python train.py --num_hidden_layers=13 --hidden_size=320 --num_attention_heads=5 --num_key_value_heads=5 --head_dim=64 --intermediate_size=1920 --vocab_size=16384 --hidden_act="tanh_gelu" --norm="layernorm" --norm_place="pre" --norm_eps=1e-05 --positions="learned" --qk_norm=false --attn_scale=0.125 --bias="all" --tie_word_embeddings=true --parallel_block=false --init="normal" --init_std_qkv=0.025 --init_std_o=0.00491 --init_std_up=0.025 --init_std_down=0.00491 --optimizer="muon_variant" --learning_rate=0.012 --lr_mult_o=3.0 --lr_mult_down=3.0 --beta1=0.93 --lr_head=0.0075 --warmup_steps=200 --schedule="wsd" --decay_fraction=0.354 --decay_shape="linear" --final_lr_fraction=0.02 --batch_tokens=131072 --max_seq_len=512 --doc_mask=true --train_tokens=470300000 --max_steps=3589 --dataset="wikipedia_en"
MLP neurons of a small language model. Each row is named by its layer, matrix (up: input weights) and neuron, and shows model dimensions 112-303. Each number is 128 + 32 x the weight over its row's rms, rounded and kept within 0 to 255. Numbers have three digits each.
After each neuron's rows, "fires in" lists the words (lower case) most often at its 100 highest values on Wikipedia text that the model never trained on.

L3.up127:104135093141117175112174112120185162187118130173103038144120136127175116154149145135161133064077121083110193094122134138099119093119119131114109148107155122175160064072112154115076129119115141152148102142072113121141143147190121105132161125092130131103124197079100173065146169098144129134121168136140100114103121159131157135074098123148130073174113159136083079160148204090158154157159128097148148113152113125099134200131145123128110121102089141112208175163072176154127190190091177189113140097116153113075129204131116087138119079169143131142099074125106159168088124111163115148
fires in: "both", "each", "were", "tooth", "those", "all"

L3.up1805:111122109107117162141170170160110105112158144160169118099133080135145178146024118194093129146127114125126143151099179119132145113094161141129137060137111160104148067163061102180045174088119167136108162141154117147114158097130134096144095168181120140142127043093137126127102132153081139090126142128228142103068054146091099077127106141116172177115101150113114111126157163068109176151126147102054085130095115089162103126203138133116121044118111066138098127120087131142099174141102131131120115183144096145120135135120095140155174089163148167096149132140149162121074087081178116113
fires in: "the", "of", "endless", "their"

L5.up202:170127122109115130113130188113106076152136121101100114116157125067127141082141174150145063106140132135128123167154121080079174078175183157067181123199128099128140085134159060148104095122143171103124131138098069105179148108141162142119123126086179129140133166146113107156102126140144139109156161163083170109121186194122167146108147146105126150082106122180099141111098208098141095071135128109169144103165160140116151140138094127216109199047141133172132080075106134119120114112077053180131150130132101087135084110188121160130109127137120154136141144104114088113129110150107138164
fires in: "all", "of", "last", "among", "first", "few"

L5.up1116:182125112126051133124124142095134157114065045211143115136120111171092164135169194150143165130126148125100131118147144169149091134145164158173125098159169148129171135094124100107131159114071127110081120133153150134090116098127157106153176129134127125176156051128099124165160148157110155147178166125083146123138161110098139069089181050069169101113141075094096160108084104109154093152123119159124090110128137109158091135123139167149111118093047109099149128135129151153145137131066118124096137143101132119166133117118136129164093071116066064131166118084071072229069147141163075151
fires in: "the", "a", "bei"

L5.up226:095145090165148116145155146115149127117065103178125138135171168102027088090145137124028090129138115134135073123086100123138083178165126080115107143120067117123092106116137127086134143176106128125095115137182153158124141105111147175143140118171176156200142122099136185174159142106114139129135107093117102135143246109123148145117169144114150137083161138188158137147112126139146144125141172169116147066125136120161090084142154106203159138113151142110095147165128103129132126096079115125117072119102118138123081077077125147120097129173161139140163181159099157146111146167123123164
fires in: "the", "on", "under", "a", "connell", "online"

L3.up749:062167093081128145107122105100075103150088126107123162144134109109020115115146113188162119150138147196139113135092121178154109112138111083112124165102084078140133103134144101186106094086144107112082147136128156101091128140135137174118155206099166137170131175157112107135118109159107135134219062187104083083152109120081123123113126170091159095156162140137091170103184149182139152117115188109142090113142118153065098128160107106093178146111075158053113094104128131172135203148125111104125140158099096131180179162152172106136138063158154117146167085184126081142161188098075202127
fires in: "he", "feyenoord", "twin", "married"

L3.up632:144108147149208087157176094195087199114116159134140164140136147159164121134114100081100114166105127131158139141108054134116108134084082145159122122129157148133128072150111058105122115100227134097064069131185127133154168122167133119183134121109165141149134112095128170119094147156117131104087169110096129180105167158114132109111107119158144106115097151147159074155156180135200218125095164081094073102158071117086116154176119112140115122155125162105109110072100121038184099045155140161133108150112166115117106151108153106137116124179098108135127130109105205129103121162048138120
fires in: "eng", "german", "japanese", "russian", "usa", "bnp"

L5.up726:169151131117160093113112092133137104136093162104098143168145114174146168095190156095129186152167133058102140117163144078118112056171113095098125171124094151078151148148118094071182085216120145183060165143126107107143183123161101152099140092099121107135148140170109168160121122156093122127088081093153132137107088163159121084128158216177123148164180162161145120075141132071147093124162151087098147129096095138109199087131102136103133202170082140131132120124134096102136157107101097148147166075152122140106095145150172120149097124144147168108092148052102114180114103120114147095
fires in: "most", "more", "as"

L7.up114:158128080130105119086156160144118099117158079121142143163181147167161096158133179153148203112101172139092122146124143098120074124130095152077124101153145119129177137126136104120078180131069122143155115162159154108118130129111105135181137146092031116146039116099136134137144081072099103148111094168137171118154115130121090142207150090149153133132099149181099087129069126086167103105131096124148066118149115106076200091106117167124075142146120132114124141084110145224116106175109114135115170122166084159133093136164124104071158180198130134132150117156107109168141155151093165098
fires in: "it", "them", "him", "out", "up", "away"

L7.up1419:098139121123168114123148106112156122125100071160079174177141183124141135106180138217194170117172174127099128152120132152059118115134109103091182142136107115086098101173105141076159126154163195165147124114179128167119122150081153129092198125093115138144185157131072129156108193109101156103171104090149126107127142067068181133103152125168145126111058119155183115077145149160138134155126114131158097106147140087099071122190142161136146086139140104079133198074156135121121147087173103147113089103076130097143112150090104146142056111156109163108133108169161096158091115173124163137
fires in: "his", "him", "himself", "first", "s"

L5.up920:144072091117166127141097051144116055115106212065121178139163134110127138092155171128128102123192124112194104192127195128161085114180143150117168079111173150147176169132123141086096106112131119121076171144096145136133095137126086173148154133154113132185114082125095085100211098155136111158168156106116178162064156140156106150127176168129114172113128177137081155147110142137119148158169109145134167076128147112179091111135124102078190117099093101167092085033179106083096080170162136165130126093128159095197079121083094092103178163135131070137110118115136047184141095088118113125
fires in: "0", "1", "rzav"

L3.up1387:083058077150110120106087116085100125099072153064141121158137117154129155161074065137171112066127111130138182146205101128077137113080100148099147125154162133142102101127084074097096097179114103118166172103142126183179093131075150112160154058108120101204141113118094095138129106108199109102171128119110112135080143089107156146100094035099144098151210195096107140148150177140103142176094109135146149057146084124082203117151118153143088079068116143128110095127147168136157145117118107142152138118141156147085144117165160105096140123177123086121152090166160153140144114123134112178
fires in: "by", "the", "from", "against"

L5.up260:139131138156138125143150164104123179039159130101115104142138197103095080130175098116123172118133079134094117126147147137145088139149109141115064129081076167146121130053131160091190168121134185141186055156170167163155170136059128155104118131135120104138120088160099157130096105092110131136138105166152167146188084097153153151167118139125129065117195168142088118117055147137187129098146100113095148048088168138152135149105130130075139140161140114160142134095109101089096118160101071147139081133140123166153124144149121112115099159161130110201103153205166116114124133106084081128
fires in: "under", "the", "upon", "meet", "on", "march"

L3.up395:165129088111164142112120152138125107174156163100136148084137148167161124116089119136102179207202152112164192124144131116119120162120104192160157149113100113193124102099161120111105155152161173071087155146153090109097126201119150211133169123170081039104104106146120097156158130145116151113096117087140083122074122126089186151074103191131124042156062151115135095111170156101151146112105111132098115168125176126128086099100103171145135143135172170075095126147102150188081156092134089099122110181117163095126093131134217105151132140107133132126147142073106129201146141086146104121
fires in: "by", "usa", "with", "rus", "sco", "can"

L7.up629:137147127150088084093206133092190118158085113107085148121158141117107188143105135154086104169206172128128110115149105104147150126160154146088095110080133175176124110119139137072072133151088125139150129126202059131120130155141125174118137169139176122130120164161098127179097138133151138135140108090108104089155180099096187109097148084125106136067075126175136114108099148152108084109065158094105112111139143107070115171143096140134097117100206138146125140116124082174104130125115155162130121132133105158080138164159109114087142098130163100123105101113159125109133133178185175122
fires in: "he", "his", "her"

L5.up194:109124140117175109152159075103115115066122122114151149121157117150111136136145150112091162127132164186136145079148133131111158062144194102117106149118143075120111120068139156094149195106051137106159139114136222112181140198122127134165126139089126101127113113110133081141114133157145120196195098138087151137136127157059117055095122090130170115122130114131115140126083139139112143141155180129085073099147155088160142164083146111086163103143140139081168092134131111161127093121091132101106229117107051128075117094164135159195136133081080182109133137098136166168176105144131129118
fires in: "the", "out", "his", "off", "up", "her"

L7.up430:172176083135135136116111123150135105105099131154128120192181098124187139131107098172084200126117122139159172150185111085137099151123128082163148129150126107114105102148154069135136131171088139109103076103127159131136128054202165116127077153099087124160160104098030141103096096157130130109104094170133110114152135124160107103102076140153161149149185129130111173094146077113079130107110150145156106130164047101109152133119161109089142128147130118110102132119130135106133099140166161138067144131111097183139121136095145098116098116175067151098101179158155153058073128099112121095
fires in: "the", "land"

L5.up458:119147172101142125125116108147119190201105125101165130138141119108092139135130174159054133129157169180105170080131097145125173083132170100177122081126127145083119130120111135115119143092154123128172143105138094118112104153127119110155167081081164141116139188135126104134089072136089145118139164043167148119164147124151182105104130165083130079103155120141191136147104121127123087143165119025125127109151140119141132125130146137117136110116056110090136107094104116103120180171123135165165150138119086127090112148117122120109217148071071128043131106096118205151096109174166107109
fires in: "he", "who", "she", "had", "that"

L3.up614:103104127168134149145098132122102087082111153116167133077212098152145163099145104115171103102140089106166161110060126106125080103160097109135110136152148171146148170129107153117108123150214099176113137090141154152096095090115135180150128167093109053164135192206096100107157174141163184097117111102130046096107100110120137107140137126128175134086053136101123177139161184102157161069076131153139125087117051173155090128149109158128134163136089166060122145121105129143115168076090156108204133139105135108144110139116179195139145125116056077127130089163127134141057136166160137129
fires in: "an", "and", "races", "to", "housing"

L3.up1152:180120131130176106115138119181100191135074122099114150102186118186121143094148174163102116091130154092097165089096165242125117101090146129162092098157080121079085096102145127114107084186202127139114198102116084115128058104156063114139150142107177142113117176086061188072086136175117127124163164114134143099140184111113124079108132135077142111149104129117127095142121152149152149162137121135141091155138140101073076145182157175125163080137163150154171181083164100123136136113122162123164147162134132147133081090123080134157093127069096119117148160123128153089194139188088123137
fires in: "this", "they", "she", "these", "his"

L7.up1535:147141153141178175094125149110124146129094075181103162129148095167049137127150113164159078110125149153176125139115133122088124098144139186175206171134108122117128166136105182122175109137165158137123125117146145140165092164105114149102183156118134168097151111114191141130181124093139134084074105125122132115110137171119146162146165135124115116126024112125136168079091181112170133116139131166106109110166155214097075139181096119128129135096160050126072132096051101057137143129185107111168113114079130099115062158081133179161155152181124133117141172115126171140126132078113085169
fires in: "first", "next", "second", "last", "seconds", "final"

L5.up1230:117102128180136089143107176145139095130127108121139120111159184079163063103137109131100097155112163156147169122154128148151168113142125141128134145099094204164127116131152064145127131128128075127128159116099083130119159132117102137089114099131146210115109160144097196168120070131140176137123120125122149154190119136157120107125117138096093153143187086126131153149094143132119138096137146098137101146142122133068101133075165190121102105112197088111140183028122107149114128100197145136081106162183160120136119084133127091152176173067114129067134143138114157149051136104138122159
fires in: "2012", "2020", "2010", "2025", "2011", "2018"

L7.up1837:131122111035146187060158135112133090155108162102180143147176148143093096118104151096204099107130181128169161121159118181151131088190127110104132103096114156152148116161119144116169075151114120116127112097110157152135148064141159137112145111097114140127117165140152136083210133206069110135068194150171112131059140105126125116151107115102129128084088161111131140107134122135089113111106129161194136112167070121139090085133187079106118131083190186145134116154138167149170150085087077146127158183090162067071103073125080105134220157177101164072126172072162159117155146076143160109
fires in: "by", "a", "into", "over", "of", "within"

L7.up1559:081133139145169118139111130154144117109162115099115118083138127158178140086154177134110117114133073116224125082107100099174054086232133092163183064121124143145051192130088132139114094150170090177181138125126166147129132130079108173133104131125149158155151151101114177072136108157089119126083083158120090098093099130149118132136125144167178127103098083112104111177143129117161187114144148129132100154173063174163110109138136100133126071111142122119091094157107117138086113040095129183133153166143128108121126122158099123151112115163064136123104101138197104156127112094230143139
fires in: "an", "galileo", "jill"

L5.up966:072150044126088096186168119183135126083156098079112166098147116141136138129139155129107138117155102132173114147129126069148105117148206104141114142164127172120114066102122124148138109146155038182093153109113129128054144112122110178102137150092119124151130197199107093059145134166108151086135084173188102091176116084102164110164168115146175109095122130090152144132155124066133145043107162143192137113105082094091107193152085156161118223171168100128103149110165142114140154092119106188136162134162115123150156152098174162146119164154107087077114100149184153136126138082119119097
fires in: "an", "anson"

L5.up1190:202131059127104115100131155101121096184183192052180140121112156087153198070174167117144109141126116123083145116160114110168100123182114056129141124077134101078162136162121138101138098123131125106096141120125104099126119171146114121096142167170153153188135113177155087109167067168078125132192118212142087103137105151129142159109163142155199063104150147145126093149079142106170079095108156126126074116137078166142111084100095153195136096163123112107141105116116104137161171144121117148095179148109084121156131160120132128091131074194099106109115160183123092071162145148088169160
fires in: "be", "not", "being", "also", "more", "most"

L5.up1524:124101133124147150142153089121167132155147141139086147154100144132076119099131129158103148129155162139117137135137119115141179156162168144173198057055118185122148127092152158133153125113145141170130085182118085121097097167101126128149118117160199170174133144165133082088098040186134113164097137160106118141170158090117142172097161131122079096128125129191185147152125147111150075185130144091126146118198122154139155117146133109172179153103071120120108177169162142138116146111158120072083179113192105100125139076153135112116116211132149091124208160094176119160134144114123108163
fires in: "be", "been", "is", "e", "were", "being"

L3.up591:092083160183138097203079085111039116061097124126133085065074149147162085098123101118144113125142107099177183150107164182113099107123152103133117151163197113166091146126168108101090054204110101126091087113158145112098143106130089172167116133130079103121143159159133121118150103161109132122112147172116106096115137087078155109176106166199162105138081099178101102161134096122135081101187188154160055082124170131172181145151103147128082127201126099167095145046163105167153102110101086165168125140123159137143182082140093124147154061110083136135115106177143086133076119117176115155
fires in: "an", "jun"

L3.up1097:098135106095123117182152182138139149084136109181100157098143180180127138162047109108163085191106113176112127114143116149101182132133154200117160130162106142130078122098102099143158108151133116145128145155133093138095117094107124225173158136114151091100072146157182102169123038139097172119132084158191116061122153150110104119115132099127172082140180133115121120093103121135200159107176136105076162141186114128106166101083140109143117111116164155111137127145170119158150068136091103116147168120145118172103111152228152122104147133107087158101183204144180106116087162149092147111
fires in: "by", "with", "as", "young"

L3.up41:113120098194107103111177121106073156105110098113101141092099147122106142146101121131162140144137118141153140177112179142093105140127126151132152094097078128148137067197081200171120192142145137104082181104095133102122109120140160135055110163176125092141079058110103068147200176097160116143093132074086104115137173092166138126082126083117140066055124136148085152129146166127162196195168074168092148073105149141136138166081087178138141109159052090132127097125136064089072123110157156154145120127170167157115095098125141126132137098126140097141141132190151207154113097120132111128
fires in: "with", "the", "his", "s", "under"

L7.up1012:108134104152164098077106094077095124067094089211090129122136087153135076091157127125152121137111130134171103112108089148107104115125112165110109091109147147177154076140115136125114133050112120088135114167111126150184103120147141127105128153191112196182119150110129157185169159120090132115185148159161095086143123106113074106071090162101142125110081147063143092152110103109097145146065100051139098058125104060096158129153080139164112106138125096124161108141077152200116128154116166153136178123081153197136090147113124141131164145109133042158145144115151098113090215118131125149
fires in: "a"

L5.up259:084148123141079107111098146126166170062063112180100167120076099043095124131120125189141156124108078103165166130206101098155085087152184113099123128138132132118117114100124096114183162166144158188102137115108164162146158142188185132180113127184147098130133135111000110095121115085105149145149115153076139128095063119093122082113128095163133128091187174181075141144129091169144128130120151136124125190166102071209108069096116096175103145130102095172144120102108138144130137099165130107122094229185107158099136111104115117128186164069125147107112109114120172163132055120137117101
fires in: "the"